Part of a small language model's weights: biases on query, key and value.
MLP neurons of a small language model. Each row is named by its layer, matrix (gate and up: input weights) and neuron, and shows model dimensions 48-175. Each number is 500 + 25 x the weight over its row's rms, rounded and kept within 0 to 999. Numbers have three digits each. A neuron's up and down rows have the sign that makes its largest values positive.
After each neuron's rows, "fires on" lists the tokens most often at its 100 highest values on Wikipedia text that the model never trained on; "fires in" lists the words (lower case) most often at its 100 highest values on Wikipedia text that the model never trained on.

L5.gate494:561492478517535508509509460521528519519512523516481492458471460502485497481491505487507479512512489542503506499512485560510518470543532479517506499493493535505460490517472540517544516524503449520487489532486501518509485478532510523475496483531510512529525503453493538464493452483495504511512465504500452510527495538533476463484451510492481513501525539506474461504496515533503542486481
L5.up494:475488475523482551498513461509511503504506498512494462510456525530471481533517441483504508512467513526484499540497491508480501475486511504494528477483502494522506480553453538505485511519529481558478563479512519543502492548475538478512470528493491510500502488507496467450498506505538496509521526531505496452485499462488508495517490470483492464522477497473543480504492524520499525507483
fires on: " in"
fires in: "in"

L5.gate109:511491488494472471526485513479516512497510460477479496477501503520470512507534485521505513490512515552483480479507512544515515545497490521509503507468508458512550484473469517496483482536501484485511519510490511510481508497505472498430491517491460452518503470458542545519518497507462524474540509539594487498525455456489528521475483515525532495531541508483527475480505491525493517544508
L5.up109:536495501512518504509517511496522446519435510430475462516460508472471459522445506472472544532491490492504521488496479487526462471511519529520485494475523517485509529515492483499502528496521497527471490536473488488473503496470519517481523509517521497516517455476478468543496466522509517529523498500488520461444525474486525445525538433497472476499493525528484515483498514528544481548458
fires on: "ent", "et", "iv", "er", "ap"
fires in: "center", "central", "century", "civil", "peter"

L7.gate172:497524483526518513485536503486471507495502468517489502518501527540476543488531545525492489532504464455485516487537503517435510529498500476493544483496531502485487491497470545498492485522535477543490484515483501516524515477490501462485540546517512515517464480538495506520439487495486503469505490486515492545489463458483517424495464438519471489496481501466490483485477465569489514519516
L7.up172:527500481516541499504491464517468523477522438490521495510499504495489506510497545461505467499515481469510492490513506499483499508463497506447488535491520488479517498471491551502513512488527440494495510469529510470526497505524499536536464522507510488506517529568476528536463462529452482497507520490524492497486519514513457451508512471496502528490490529458543476467487516513456515515491
fires on: " Un", "un"
fires in: "united", "university", "until", "union"

L5.gate486:479528502511511510506497494496482455479484511539476528529529523516458531502503523506485465485539523507513501547509463564522519501539499504498499491523495517468546504483491481490503490499521509552489522469485491480459488498484491492518508558482489477511545490492536524490486482517486515514461517492504494479496495475504481519536525519488512499502508461526477409480509489498491527519514
L5.up486:490507509513543511503519501495531490503506457534546562494487472496517494527546539506517531516506508543504466500526523490512498491482460502467472498496534485486487479521482504475499490497453525458512525477514520490493564467491481527480479506489552482458493528538473498442507500480540505484503488487515470478529500523547483509489520546484492496529519496531465489457524489493474495491506
fires on: " se", "se"
fires in: "season", "several", "seven", "see"

L7.gate175:529513500463538535504511492460500510476547467494542500529519508476474490500529473491495462511461522534493503535494541512499518463469492491496521511514521479491512469490475537470503507492480496471504547492502488490532508503494443481512479503541496449487531453499487488507495502510525553498498544494503512474521479480532515503474487467467528460512479468498504482491505518516503492498508
L7.up175:492492500529507474481487506498540514515509494486528451540532525513493485522526517452469492457513476532521483516535485515486533476509507519492492475512530510543535438472500513469467545510527500509516555506489511488525503539484487466536519525503496497471488491486501494523501489505545468490542541471491472476511521452499532488467481556474477448519495463515483462462487524490516534475533
fires on: " se", "v", "en", "e", "u"
fires in: "season", "service", "served", "senior"

L5.gate219:495501492507520518545490484510505531513482462497453518506460474476455466498482498478477501490467518515491518493501502554484474465472470530516492504470478527526472513486533473500488526559493494497503553457487471510495527532504511492502511499499523473459501504480511489550474450525531541460512535486503549474479512486505501515503513449487493481540498476489506503471466513500500508523477
L5.up219:475495527482502512506526467545447515507513455532515422494519521528506497501499469473486491473516477502453516550499487517512488500517493498524526490487511498538542472471524484480455519526527462522544520507486508485518468462471514473494524487493476533454532552500512503510437483462496525491498505526533518522513495498558484513522490506507536508555521501502499521518485474526473512525494
fires on: "n", "e", "ab", "ot", "if", "ap"
fires in: "on", "one", "online", "ones", "life"

L6.gate174:478523536521506474551516500475462516453521472494449508510487474478486483530515523496498486489487520486485515507500481526479464515472476527490473498498462478531463507468501457527507493494519492492539495541502477500517477466504490528480562513512535504533539508494519532500468462484518548531530462533514484536468516493487484481483501507489505499522541513516488516533483497510499524553488
L6.up174:474494511484490510506473479503467489468490485503474503537522467452479497504481540511510491468529498464433550528525465530482481517501474544524488529525483473525520503510521465519497519503524526504499470525544492471524499472491507532512516515471525546492536503502566534501496498512476518513479482466548513530499539536469504453491492500476522497521499524525448503519477462530494477521480
fires on: "ot"
fires in: "both", "total", "another", "not", "votes"

L5.gate310:489525475463481526524477490502568498535483490498522490492479497487474499523484468530473489507509488460510515484452520507501535466502476529508494490447460529505480530498544514479532478494533548507470513506436494497529474516453521474470528552514481470482537477491509534507460549476495500524503493489525494497496514501500523512474491477559492483522486504472493511486496529550458486501542
L5.up310:483534531529489520500512499484483464530496517521494492498490501506509520463518483490503538436488484457473510498482541488553520488481506517502479518534515523442516493519476574458495477527502511486482523468479471487516459503527515488498559519499507473526470516457507529512490523458469482447499492519490456548515459561519470538463496460500490504515483551447486502483492521523514487500473
fires on: " from", "en", "or", "rom"
fires in: "from", "between", "conference", "for"

L6.gate86:500492525550513486488506499525513493544533443566456498481510504495493534464493467505538488534510515511525505502500500490450463469497506474486475501493526499473488549501498518500498458493481575518491514484465490497496507510515521489503504506480502512528484550489519517505477476457526478500499480515512505505498519518541555500497477504499513446519580480484490455535539490496510490450514
L6.up86:485479521493502465491519501477564518499549477505516465479534494482514509486452491503531497509493525546519512475477493464467478504509501469518512525506529501504492496523451536485502454505492500496503468488519496483505517510498505533568516504514483491518495546494516521464455495489524481497539472475486478508493477520536534548483505525493514465530519542515465523508496511527500488466476
fires on: "nd", " D", "D"
fires in: "under", "indian", "india", "indiana", "during", "independent"

L5.gate383:466520420481510506497470476544525492502495517498465532494460483470475530478452531518491535481513508474510499486482503483498490454492511510502509513516458519455486485510583482489483515522513513536470510473460488494493485487478533481479534562497495519495501459512481474501485487490526533523521504502511516498524493491506550501491478448515496512533469504485489480518494471491527484446530
L5.up383:491485484531517472531509494472497488542482490571480491500502488478530485490465474514488465501494525519491498478447473504502552547494528474492516539469498462495463485494547540519495506527483503521480507480483461505487491484501495481447538476466492513526459490517469475501492488501532514474538564525470541475520461500499520501480510511518526445516527470482488549527487458517512473474512
fires on: "ir", "il", "am"
fires in: "first", "film", "family"